config.toml
num_hidden_layers = 14
hidden_size = 224
num_attention_heads = 4
num_key_value_heads = 4
head_dim = 64
intermediate_size = 896
vocab_size = 7886
hidden_act = "tanh_gelu"
norm = "layernorm"
norm_place = "pre"
norm_eps = 1e-05
positions = "rope"
rope_theta = 10000.0
rope_fraction = 0.5
qk_norm = false
attn_scale = 0.125
bias = "none"
tie_word_embeddings = false
parallel_block = true
init = "trunc"
init_std_qkv = 0.0698
init_std_o = 0.0
init_std_up = 0.0698
init_std_down = 0.0
optimizer = "muon_variant"
learning_rate = 0.00466
beta1 = 0.95
weight_decay = 0.061
lr_head = 0.00673
warmup_steps = 200
schedule = "wsd"
decay_fraction = 0.85
decay_shape = "linear"
final_lr_fraction = 0.0
batch_tokens = 65536
max_seq_len = 256
doc_mask = true
train_tokens = 282800000
max_steps = 4316
dataset = "wikipedia_en"
MLP neurons of a small language model. Each row is named by its layer, matrix (up: input weights) and neuron, and shows model dimensions 96-223. Each number is 500 + 25 x the weight over its row's rms, rounded and kept within 0 to 999. Numbers have three digits each.
After each neuron's rows, "fires on" lists the tokens most often at its 100 highest values on Wikipedia text that the model never trained on.

L3.up325:500543515518510482521479529494556506463502517497506494504535513457532477489491540475499512530536463487530504505468546484473485478470490509482463506530484514494487490483496492470479484504535444499489493510478540477502484486521494552512493506493469481561525526512531503485481482478518454458524551507494505516504499484499457478517499490513498523540529515515478524550508502470539500511484
fires on: " as", " of", " and", "\n\n", " a", ","

L10.up495:482523523504435503487471495484551516488498537475531482534515516518553499454493493492538506511552499510514557483485501487505501517494510431520491499498478492499501523503481531519510506454481495552500471497476483515535480491491469543507493450481516500515475542479427517502489536487533533493503506496525472500510456512514472510517545497508468468487495499475517502468513447493505505524544
fires on: ",", " and", "'s"

L5.up189:513473416503454524525520525496549496507518534556501502483500487494524482484448519490463526501549506490489508471500538490466474479471496506492504559467538497542480499459525535507484532480502496502568494504528520496480493534483473461500534494542471540488450460499521517446500484498518517532527519467545496480486539488469496514515535473525505521502497482483457504513550453507486516516508
fires on: " |"

L5.up479:531488488494479467491507503522496469498505498495494451537528490469511562484493483496476491487462505520475501506488513519497513468482531495471455490469468537513471508475469501558530505519492552526491497488496546508504511509486465563479526511482445535506487520445477552473489527504500512484489520493479492476492500523503527514493533501526464518532516518494520509498551506467501479510538
fires on: " or", " and", ")", "al", " for"

L8.up446:492513485507525492515467501484471509525542488559500502488507481497476493479501496472478511507484528524505493496540478479515496474444484488513494494505494473484538491527563534435469513511465513527486508514535517493514454486509470520524544489533475487477483482506553535482538468472484501515520470513485512500456489465466493477509517512503487537513529522464498458502474485494538476527490
fires on: " the", ".", " |", "1", ":", "-"

L8.up258:469463469483514509515516524480497432511543496497520522434484472506550504485499517488485485496485518531517482478543483479539502472480544513525504507488534540537509540500504500487481511508515472520488516505526483481487507489489500489525479486511451483562580483446467507530517516505481530491546471484513490437534473462478492466501513488492501472507476467536498522482521495497485497535488
fires on: "2", "0"

L5.up492:489533535504500510504516463510515471489457526498453479487543499500466472514478510490508462496440515473497537507479527528518519534479463468562508511517523467493471483491483469510495481433540496493496506524472518467518489530471470503529463488523490495493497509514492509515506529531506528502510524512494532471518485542489492501534484529512546477471508460468490527521523537498518493478505
fires on: ",", ")", " |", " |\n", ";", "."

L4.up515:509472492468471478441533468503541508484491468528498501488552510531479478472544535506499545465500501445478548483482477467501504492500464506487503475510499542483512485489525465482464514474527521529522482503537526484520492496494528458515562551509545513509503514522490514436496520527489537487452527486526503519496497496527511519472445523528497489508528472507501450487501510492484529518526
fires on: ".", "ür", "2", "1", "3"

L6.up630:503469482489499520522484521512484512466496477533471507541502510531522492481518510500492499537552470538470513523478508500498443511516503525474518494513496493506492579491520527522483513479482524526475531518499464471500468509486528526540518490452434502558531485505507520522504494479513478527516534457513478474482485515521505469478505487536477526496523448489476460505487498469475510553480
fires on: ":", ";", ",", "9", " of"

L5.up283:525476494516521486499461520486500466544465518520496499491500510513486482539496505516470497504490541477533523496479542510516514514522507508499495497513454492488471490475507512448435504534484483520500472555494481506506511474486513491523529499492537482507504489478472525546456564496489535540541522470495444481553505507503476481492528550498495477518465514559479480485464463478488522533470
fires on: " ", " |", " Candidate", "ut", "2", " Set"

L8.up491:493491511483490467495509497510489523543550523505511498455562507501475506517485500474523527504481494512544495505464482500508503495484487511524507526521480469505490478504546458480441451482482505470495520533535533462480520450523487516508533536490495453526470552556458537495535469525529487507516542498510504506495524537496495533523547503523475446496508558520499515475507507444500478506515
fires on: "."

L8.up526:523502509506481506459537521501499513496495518510489490517496513516514482503496504486517496480572485459494557495493478494496495493505486485528461498452471504479532484470501498521500530480533542517496491536502473507498494483538502500509475471457503521515507488529526491501519500487472511518538510477489501513493462528525474526493483460535497491505476484480481479517528495446502494523493
fires on: "1", "9"

L3.up279:489493542537495499487516501536514480499528529513502496489517537469515492519519507495539493485517516488439537514515536515493504513500511491482482520518489518525499523504510503495474486445489430446516531504516527503501486524485495498460486446494507503492479509558504512468526492520542520451516563507468484514519469481511500522484528470479530501535482469483493494531481512487465535490479
fires on: " in", " of", "s", " on", "9", ":"

L8.up634:519492477461505546467494497511508499524467485487529474501499514484512476491535468484490482480541501512544525481482502512485496528566465518491461449485508491491524517453490499493471511486447484520483491434487496453543519484481489463530519499535524511545494504483499496524512494506504520512509543507519544499507515535474521491479523484495491515499575479437480496498469500493516471538548
fires on: " and", " in", " of", "Un", " un", ","

L10.up869:499491513507470507469512486475458487480457478484483516497499527504467509490495476542498464465495480470486488497479493516513483506518524495482509455532464509529529540472496531531472534490451498491467490554531477465525476509500485506528570505485498514544519536472494482565501545528518508547527485538508504524480496506474482454519494545479531521500506530494524466489521519537495521510511
fires on: " B", " P"

L6.up189:512474512564516495504492500517503564471472503486478477487526459521504555494480503527511496513502507510518501462517499514490537501448499511492529462498511502507508461478475495510523509507542509499486441510462459469524535486492535578506471538500528522479505494528465471497502544476490498506529510488472510496538533520468551494492471520545473495543504453509514499511527543514502502510545
fires on: "2", " N", "9", "N", " (", "1"

L7.up626:515508549516521504484529471524486497525500492555515518509519487500521452506536488501483518523496477511480487520474544509482456548472491456520444488466497436496507474525518531517539497517518481487469509451500459539513473520518480476508557545521523488488553531494529509483499532467515544501524463518530490474489528476513448536491508482504463491442482484501478496477481490509521544515534
fires on: " b", " be", " is", "-b", " being"

L3.up338:498511472497506543517449469507509513478522507518517498508499468517512490513520483534485511590469455517462477497476483523491497511515484507498476527492485551538520453467510461533518490542480505518494562464475502517530530510514510506499470473522502500496457479485485475466526501527526495531487515488505496515540494481465477481470514518510515491469484483510492521454526499489490485526472
fires on: "0", ":", "5", "6", "8", "4"

L5.up426:455503521526505493495472478516505475480487513486489517542454493497527520470487512524525472505521502450502516529523518491515521491508460503518485484511464511511490510480471523549505518479483523516501475524503534534535488530539456506501512456503475511497515495529467522473497511503422526511485468482532503509509480491484509502512555528549491495536551488518474496459515497492465458498488
fires on: " and", " to", ",", " –"

L3.up877:496489502489507515473546460481514488478497551507512556459463488502533503477469512536484493504542513520498500494511538492512529494483528489429482474527509480501498507521562532512518500551502488507482501496525480497511493510494518466497509510557487498487537514506459546481530491513483450496501470512488507500504500518524501549503464511509519532456486530518510469489490480517504537520488
fires on: "-", "=", ".", " ", "_{"

L10.up643:461494485511465484520533522537478465488484481545501471486534501453488514522520499491475517497523481477488488512480501486537511462478450482503507476490502496495468510522520511474492505468499492529488484541463545511514482504461497517531499494521504464525488494497512512460520485529500539445477506498505519515557536500492487494483484492504537471514526515445486542498551464521511489504505
fires on: ".", " .", "0", ",", " "

L3.up752:510523521547488484514506482504461494500497508469529518524470507519526518525525467486480539472494483539515544482515457534492445492523471510466477487515474492518504485439504497519494476488510454525475507444540525528529510536480505542543516484505467489556531503495465528476543533478476508498505506501476469460494450521518475507474512519523510540495517505528478504510493494462447478510545
fires on: " and", "-", " &"

L4.up166:526527495552490491489506474524486496539480506482492518522503453516489482496473502519511458534493497501502519493513517518553486498469507497511488487504493496452503459480503524487521476506507518490510470488490489497502553487438513543518459503486470490488480505523456531493518503534462508535496498462483497478452551471517544470459525481490497523515521511477492512478500508456494515541496
fires on: "1", "2", "pr", "qu", "5"

L5.up498:491474525543511515515481495523478487555491525510440491458502514515468528493525481497529514457547514484545461495522503515445521494481473475534533496506486522536496487544512515493547467537485488516502483484465479489548436516524488516534501497497497537510497532519541512534466478508528512471535510478483499487510473519533477546491480474472509499493487504545469494512497564470510456504500
fires on: "9", "n", " is", "v", " (", "N"

L7.up137:495509478511488541537502489478452461472505514523504492465485492537514489499517502497468488467501493504504509487518508490550491490470517507462482492526517530489509526547510504511521484463527480481470490523513481500497500477448499502502501479431457533538503504473496512500542486484475483492494533516495477465484520469475535498466484507487519507511450504526519496498489511522554504481479
fires on: "0", " p", "p", " s"

L7.up517:513450466553474461470530526470500513503496550467484528512499497517487515501453535482496494451571491483512507491513496483478450490505452508533539499490447541501514481560521507499487479471514493481507499507491522465493495499478504517510507488526501483517468458511454478501475548507509512498543485486491489508487498523500486515465500458479489517509460522532478465515536531470515512547485
fires on: " ", "1", "2", "Y"

L5.up166:527496512494499505509476498519500443506517471485507472530522490435520543500512478456476489493524476482497506459460501463472540500494465449487508543518521470534478516507495480501501511471480513522513524525523542513468520504510499510518507488472473492509521533553457518497512501518502512503484510509520498508512481533480484491516511485498512497539484516487460508489512466478460522528508
fires on: "."

L6.up698:503519502549453509529508503487469475534475498510536519510513495483526520484521522492498463531512482517530531495493495523483504508490517490498509494500518538536465458457513504484480505494503528470525480513535518535502476542503551536504497504522430486508509475478501526507537527509502520511504555507494497471505459536513497481479528500446491501481505506492518459482483502459510483466508
fires on: ":", " on", " and", " |", ","

L10.up844:503515466491472516462500517505459473525486483534527517539574520487494509500491488503499477486512487502465514489534484523509538450431467476515479484494528534507532525513528537506469494523511496493469490506517458525506520495473555507499495516503510542524515513456447483525534507523453548522512495526502473460492527485507496493462523523520493484501478437500467515496474476472471506510492
fires on: "2", " B", "8", "7", "pl", "9"

L6.up328:503504482509513506493540474469497568516516511482520507472516491519505481532530539493490493516479450511519515505493495488527451514519477488511490533463515463462522476486537471462481490491506516503512503523509501510520505512477483546518482527517520492522521533470518491434496502487510501496512527497553493513491524509477445503511455540507501513457495508502530496522492458463449482527504
fires on: " San", "-", ".", "=", " Santa", ":"

L5.up870:494474491526497511476537503483478489458457438447503557546457540482508503466548542497521531500500507496489548527517478518487496545482519505486499493492524517492483519485539493469508472499510473492477526515469505523538470485513476526485531540514497482494474516471506508495504543516480532518493529471477498520543487514505541523454524465510530523516518521532489481512508467418512498469546
fires on: "0", "9", "8", "2", "1"

L10.up384:478493515470471501500477490492490533489448497436504525525500470549511525489497479523508490498478507549519503501463475513520532507515532467499488492504488476474522467475532487475477468468511534504474434468478513486456460489501529484484525485510540487507479497549539525502503495545514502546547514544525489547490476488514518527507510522554511467496539537476503524491466548504486517500527
fires on: ".", "5", "6", "-"

L6.up95:496497470530497498473506554500531528465485527494509451482505484538531500489471476516495516519541529515504502510512551547498461518443481514486490526477476517503513541505434511487475531469505560498548515515487472550494477487483497523455509478536472474535484536474456499514570498511513505499522504520492524494485530520493478483473531542509478482497512472527480518535517428517486524551501
fires on: " |", " |\n"

L8.up357:508458482500478490483540538493491473501493492470515505516528471481538521518511504512489471508485509498500506494517537449489481469512474502547505504459478492520455492496531562483511500495504474515508486491492473511457511499493475534502466472512477481489511481501502513507493563526508522478479463516539518489509530472527493470467518502574514497498488463504487550484542536529505490555516
fires on: "0", "2", "."

L4.up194:483529486468494514495464526461476537487533525495509571456510515487485498467552479530539515508514504524495457513495509511543453519518492503497519493485490524461526489468535474502521493484478449494488531488442567536488564508508521542457483496475515523536490511485477524479522510487497492509498460511494480469500499502507472533490542511501508479488533495501452493503526535513457506547513
fires on: "0", "7", "8", "9", "1", "3"

L3.up653:475478533514512505501534499517456497518486516508457505516512555480530453487514467536487523530503501514474510496461511498509499524464513499535488505496478473472545491493472478475518508508504450518501527509440466507521515490509474503517477473514523524488530522501478509519439519532493495494485494473491491485471480494522517506524519500506519532511530521508437492543507490503480488457500
fires on: "0", " been", "1", " gradu", "2", "ilit"

L8.up138:488511509516516470509452492514489490471505514480507496527494494470524480495530564486496515516496483483510497490516496505474530489498458482511492470470476511471494511527536486521486515472481480521519506486503541542482534516489505485477501531464539468494546525452527450470523493480494480505495497559497486501512509492480427525514459529491532515539478452472465465544494506500524503490529
fires on: "1", "erb", " Croat", "aced", " Serb", " a"

L6.up28:469488514484480490524476520521481486482522506504494537505494486484512513476523523545482507540534470541550465511478507531494491533515478509457501487505504511468491523507497477516508510503523527523490497507518499486511524518537466497464503499467473527492477540520483497457533546486493491518464496529540514458547498477488464521498480546471509478530487459484540523517483530513506469468440
fires on: "1", " ", " (", "ious", " A", " a"

L10.up676:495514485473523478507498499489480506494462497484466475501563470471490535508504473500491491491475561522529474492458495492502495461534504482531486516488556434500441491489537487493499487479510494526497477490442548473470549498517507519476499465555526520510486506509519471493487524479557524512535481531526553452479487516491509485499477500521564493480511533508508545477527507516485531507551
fires on: "0", ".", ",", "5"

L6.up138:515513500478483493478490543532501520512463509484512493463537499505508488495507516458517529500524478498546505509520523497471496545547459485517520481509520498476486516494497488499523486493485501489484542497497504499497495488512468548532510519480500505537527509527558466482533504541493515458523514472506488490525497505458500488496470476543471491477509476495456515521519519478525513528496
fires on: " or", ",", " and", "ram", " am", " Am"

L7.up708:472467481505543531509442456500480502500533450486526539517486494525500466497478501505486500505553454481537500503499531533512526481500462497492526525523494520492499536491513527502508495535526467475495490510488539522511517520487495508501504499518532452514496498449495507510516510466511497499516504512496451498537448475530504542525470562469493456510485502496470509499487539501527548505493
fires on: " ", "1", " d", " c", "0", " $"

L4.up798:476540507493473475452495484482515443524489522520497470429486477529510487438447512509517504517462508509494504508525485544524497511484490485498470495503492497496486488504524513538526537515506509518497511517506491476490507555508489464517588503512476474478496439472485506490547497462528528455533580482505505483544513493519520489481510448465480520458508473531532516482494480470514517513516
fires on: "at", " Bar", "art", ":", "ar", " |"

L3.up380:514506445496485461497441539485494538475477515469491517514562489540485503480480486493500436526490487520520521476492507539451430463510554511509481505475477484485524510522534489492499446515469474519482530455526565471555526534496485484505494493470504547519507500488504489496483465539514493537479469526496539519493497506469487536531480519464493522524516515509537536482497527510449502517504
fires on: "0", " ", "3", " –", " to", " of"

L10.up724:495529461485473468504456495508487467516503549527505512513522528490520524462510512511504498471516507508522489497537534514518506504521508506500492486505497510540511499500524574489478521506487513474519504476488493494508499496487495505504493485526480495536522459472486470459491473473509452462493510490479484514502499498555510470488500524542555542460534580508529487479468531544484458466518
fires on: " ", "-", "_{", ",", " mater"

L3.up689:481538496492520523481471516534532466504514503518488492475540519482484511513497503478522552491545474528534456520520536554485505472485485471511486512479488494539487454474492522481517507452482503517552503484491493507475502531450516481558533495522471504513505501440537515511481536510534515481480528488524481462476507517512514445493565510543483467508492507461499464535537453462453498490496
fires on: " |", " and"

L5.up752:503476479516527516506469476460506458541515539502461505527491494535480477504538485488498493508515511488527517530530491462495518475500505487499519473492452526536538515442547488478462498501543459520487525542549519515532487510465511514496519488466468485534516508458506519543493503444513489536486534506458485475529490488531504504480474535455489489524481527512519523488469498514446504489523
fires on: " |", "1", "3", "5", "2", "0"

L8.up841:504495467516518489491480522511477447521554481521498457484510532504511495467559540469540489509498500486534521513471486479486466481499456467537475520503456496503515542546492483445544524493534503477541532505481523508505521541510517518480489488472508472540472546522441519476534494539494472533504548508490463490521542513516507530513472479500493504516537490464482473532493468477451468533510
fires on: ".", "9"

L5.up443:525457487506495483499503494478505519502483515514500523492531520555508465524463459476523512523516537510507496527530500502485525471544490542487459521468474485506524463471557478511476546479504488486504524482536505461545475482520515535479503491499545466456500531460511542465495510491453537494483550493508494544452476505500527521495464503520477510467464482438492503529537515459542534517528
fires on: "2", "5", "1", "0", " $", "3"

L8.up287:461548528472514498474476508518481562501453505495495472473519521506515504485529480462495498502514505530433486495493469488512502442500514502519529484458474484479487502474515522555476508495482494492504434500529467489519460482497487486464520507498523532531509525488444519517542489532498479488526534491500464486502499530507548531469500526524523542519461463478483500531468510496492505500480
fires on: "9", "8", " |\n", "5", "6"

L4.up636:536532478498493501512513479456528462490461499502518526519537500526460475490492499489478511516472510508470566480495477474478544510471540461478507574455522496543463501455489464486446534464498509536473504450510537543540485519499503482537499500541471486485508469476483508514526461519488485497547545515526512488495483499521516498531537472504463476483577496506502545489542500523485512516466
fires on: " |", "in", "el", "\"", "c"

L7.up26:485471447548467516457454525434490492516531533487469578510509450534536532450496526532437488470497518492504512479511482512461503476533488496512516507498481549503518533518488508502519486455492514493496521490486461523479475507542509447512482531506520556505478473447492495524516503518496520543481482504481480499500462511481495538511502551508505493484479519516505514484523492514461489514540
fires on: "2", "3", "8", "4"

L3.up783:524499477550517485512518472532500532496507516512481511481493497506488506506502507475500494533523476476479476479484516508508492515473527498460474532506532517532448501516525508479502516468480489500532479521566498497559483514456504466460524555484455495504475515554493537518504476513482507473493530527517513464478468479516526475525512484472507523469508505480508468491480466501531551509495
fires on: ":", " |", " to", " of", " at", " would"

L5.up666:508519463517495514512498537489498518491468550492488471543503494532512535504493462498467500491483520522559506496509506450471474513499511493482450466502484514477486508522450501530464489423491484496483540513545502466488532505506510495507486494453469490490487475459508493493472497520511509499543497488487534518492465500504490520472507491487501564505490489501506514518555531494465509491485
fires on: "7", "0", "3", "6", "5", "8"

L5.up258:487486496514496510508543504523465486487479523460501501520516509504449504487512522494475486468521501512515502508455535484516501473524479504513496472545564519501455514497500499503449499442525467469498527579485527508497505508466502499457520503472451495480521483511516490485498502470528514510484492496520522476485485524510494522501497518537529497463497493457525489472503526502482502535509
fires on: ",", ".", ")", " =\n\n", "-", " who"

L5.up766:505449437521488483505498542500491494501555530480534509475512498543491515497541509500540466480502528521495475531508506478474490500530501489548526467519484485488525506523534481510488508489517496422491504498517503529507525537492478489525508496454465530533499488462476482514473487519507518523467539511481520496502445484507488508476486517495515487499464526487563527454473510485536497525524
fires on: "0", "3", "1", "2"

L6.up219:513518525496528480495514481473453561490466536488502509518471503518505508454498513511539503553529497574473539487469538448506482510507458546524465500517542471478531479470527502495470497483469527519526488508495493486473501519514474466501503448506411526505516559522513481541526492489488472495514556473476522514480486498495489470463497514475478492439517472529487491484502513490520474520503
fires on: ";", ");", " ;"

L8.up770:500513462522518463444520531481488469525504484506492517548478505535480464535537471533536467485482501491453484548570476504533503496480478521492444481505520479498525481495467523495505533471489521481494492502523470460490495499505486481504529523481494505552544509528482491497503523527490514532524531542489486504438488526490491482498524533543501538542497451495509453499422499505488532515514
fires on: " B", " New", "ro"

L6.up395:475455508507491463516528521474466507501486524492511528486514549518491514483520510507517499495460457505557497508463513490511499452528506473535502490510489525522488509494540504463505462481492484504504491520477472512487490525514472504494503501497511517492467475491510511519474473519475484544524490469453525492507575470509522504451527489505496508473492531518470534500531542502451462508523
fires on: "2", "3", "4", "0", "6"

L6.up389:482511520498500522529545522446517477458510506511511516477465496506498487531466509491504459500531487494530473521475493468521500507457504490525507485523557510498537466482551481502463477495512483519500488495488492503519523467497501524514511466510455496521543490452474573497527485449500524496499531528505456478523499518505498516461490475491481535501492532530486479514478502481492458490474
fires on: "1", "2", "hel"

L5.up705:509492546525529539491509460493504504487500550489510531510487451523532467452470506510524534536480532531530492510505518468510476548489506517477502535484507526519453522497526469491465544520509532522504537502485471482505470560460467509490560482501464526511498488475480489516486524483503526518492503483484503513486532462534487517484518517456545486450484496495487483501514513530485483512477
fires on: ";", ":", "-", "b", "el", "pl"

L5.up211:486482522494497473520490498522460503492530460496474506462526480534528537465541443477486528451498525519513484519515516535450524495496474478489486513535500501439498492454478507507473489503484518474502546529517497568502463512509469501486513535463521486473506462519521477524522481502508527502532514493527527505495491491488500498511531484510544444485539519462515509518554532481501469487549
fires on: " and", " &", "/", ":"

L8.up857:533496449497502534538498524525493500530467545492492516507501486500524507528513485524531478468506494472469500506492515499495517493527499450521470482509544511506545492517507515487514489500499487464517520528457536501488474482466504474550511521464467505496522509482507492540475483518536535520468506499522534475477473456542436498506511485462473469471548476491493511536540495536547484546459
fires on: " b", "B", " k", " bo", "-t", "ew"

L5.up141:494480470509504478478542502503495556518503512511477481532499532481475502487524490490491508486474494425465483490477435523497504495535514462545507507467523500481511497470530474526524497509518522457495461559501505501552514528506471493450474507493525528488450491533483473472504482525479531543489529476471535538507532520498467518446473525509513494510500492519516498496547488494488488508519
fires on: "5", "8", "9", "7", "1", "4"

L5.up489:462469475514485532523498433513451482459503510500508512508481524521511496531496490503487496536476451515497487478515529579467455522591483535521488503457519494504474499454489496488521501462501548515549512467507533508524506504514478524491530489481491478512463512486485508496478500514481523536515509533531524486526494514519510534508489510553509465480521482499522527492527478476496515482521
fires on: ",", " and", " (", " is", "'s", "',"

L10.up68:499495514522485528543521499472446499471522482525547513480479501512527502515541518526480528516530503478509511527491503531523490494466493523496491468466493545541512476448522506461494464501521485521473498504460522505514465456467548541494521504485482521454522479480493521485516481534524517420466512497507522495487477474515498503465535472512533494500485509464527490494501465488530484479485
fires on: " ", "0", "9"

L4.up775:507482533489493489509498478458495483555517465469480487517521537455517507472531502481477561549494512492472470502477490516501505533471521454553495522523529494492525500503486523511513506431521428505479501506464460528543485437504481501506495506474473504487540515538508487501498482513524487487460526527483547510539508498497494518460524480523490537498498516505487500504482512511478492473507
fires on: ".", " |", " and", " was", ")."

L8.up310:517476479519507500481522512546481540521513532519452500511507502452504510498523456468466483519517498460531469502502504493465490487497502547507500498474518498511543466489489509525484465497503506461517553510423546534514519516504494530521511501505463511484482486532504496487489554466518492494514524494456490508508512503507491522507471491540532511482551428483469466493471561456480488494521
fires on: "N", " l", "l", "L", "n", "-N"

L6.up139:471477458491453509503530487467478524469509488509498501501542537502462511457523516501468458487535480518509454508488489547474486479477522464535520507479509527495492488520554505508487515506474529454448501492538459543470486496489509478502494510490508481517505523498505529500486505489476491555511499490490539450518514535506505486486486522484521487440509503506464522492468474471531505497496
fires on: "0", "8", "9", "1", "7", "2"

L4.up613:488499526505454550521496447489507537511518506540532523514497497520495519473508476525519527505527498521494502507476533515495468521555432494506474529536480491482468492456490520495514500474467572496509520532465495528489509529526462457476488506531503498487537527494452516528486494494497513494471488518511501485506479494510458472483515485532533471516527486515498475459498468482506536491493
fires on: " and", "ic"

L3.up615:451476494488499505489539480524496486504501472532565533504490514508499461507527474542527528497465516527500511478503514502512461484521499507545494524488478513461470507473497475473524502527487448498501514542515515487500468482485483508506448486481526515452514523524453522467476508519459473534533516438490492511467505486499471542494470507492479477526492491501455490555540545520467553481523
fires on: "9", "em", "0", "2", "3", "5"

L4.up316:433554502515475456518502529466541512525478476471541521479522511482505535507519470483472538503514491462498491497553524544491500490485494466471522517529554452505487518480519525500513460469524516451506528533488518512509422467496496514526473489484495511524509495498473484494486481488523487469505524488503541499505472545547487485503543461551508500523557524524539503497464505459458466472501
fires on: " and", " that"

L10.up311:486516537495523478502467561465498457472429532461481423508526516508485483481531546479499510493516496547499508534483474539454492489479476513487553467471482521544553530522522540480457483497470478545498488487534496463507497525498498492489504517489491499510539477502494506504477497479532467490530479480474525528516510489464476517524508492533501502489517504538477513508557530540459510528500
fires on: " |", " –", " to", "1", " and", "3"

L6.up528:457459464527483513536486502482451484528526493515537470454483507489483536489500495496501506524486485470515508502518518488583457544533480543475445531506482495452478530474559443498499526503503494477547503490540537502489443527465452506515489508492522481524464523518506482444477489488492490507562481507512495515496527488524516520488534491494510495501479537484489499499466512471501502476493
fires on: "1", "5", "0", "9", "3", "4"

L4.up141:457482500497481444513469467468481474532473477509462502495512488515515503445478547500492495510486488543512477478459504507529525520457512528497478497526491501485527478506569500524522504518518473527504495565515451496541496503508499483469505519510460516495448463513519558468541479483506500503518509533480501471526502537516514505505546514500509501503534475494514513507477471428512497495540
fires on: ":", " |", "'s", "é", " Her", "0"

L5.up257:481477482454507458503517520549474514510476453464450554474472521533515492520518477471458498528528498515537557471491478532488469520503466466470481524505539489503463477537539453494518483503471516475516551484498463504522456505541514485485500507482508465479544469479522510455505522506480507494515497462515498510485506496495510512506509531518481506514522535504513541497505526425504478486522
fires on: "9", "5", "3", "0"

L5.up297:512497492533523527517532526491526473502516465463528522510487495548502495495497462498475528468481514515486518460528533541490501488489499456482469472461475509487464521508484493477460525529459521495461495517457509495487509551497465477505505480472522482484542474453477519491514483499470503507495497497527474483475552467484465503489489500545490483525502502545490506548502526470518526544522
fires on: "0", "9", "7", "s", "f", "rab"

L3.up799:497504554531493520469529571483506495511494479503500529515496509471545476460479507504529527535478538445506498545509529545483485472499473475501472512499499494449505502479503514472494507448482514476493529462504494481465512507494485483478503498524503506497533517511505508483544526477486498473546552505492492493492446501529442478479456503517482484547520515510509516513522540502523458481473
fires on: " a", "ong", "art", " of", "ad", "et"

L8.up516:521493490479456454497488492494505456503536446520520485488483489525525468514552520487482456504476516490480461508506500488534493538495512514481480513509537498536515496499463483485480486518479473500493479504501477505507444526481481461493565490504541544522531501484489466490500506533473529517510511551530495488473521489499525499494514512516494502460518497526549466499481500530495491541511
fires on: " B"

L7.up455:469511494511472549479508472486526474492521476492516499528498501451477496507472503500515494480473507496508480520526500526494515502521496470476549501487484509542492504502508472487498485517499493494501448520489531498519476479462480540490475481488541519485500491531505573464547460485538495500468569500511521508518496488519506535492536490460532506485504490461510522466517474492464509437519
fires on: "1", " in", "9", "0", "4", "6"

L7.up523:519533532533476506517481528478510494469516476513481525518455509461505509478479546503493528556512467453497504503515524459476511461525498497505480496507508502468521508499501512519481500451508480550491511534507501451545472513472503532556547485510478494556504535462511552559495499494481494494508531533435497490466480511525482481518515535504464472498504484496469488553484457496548506517437
fires on: " of", " in", " a", " |", " as"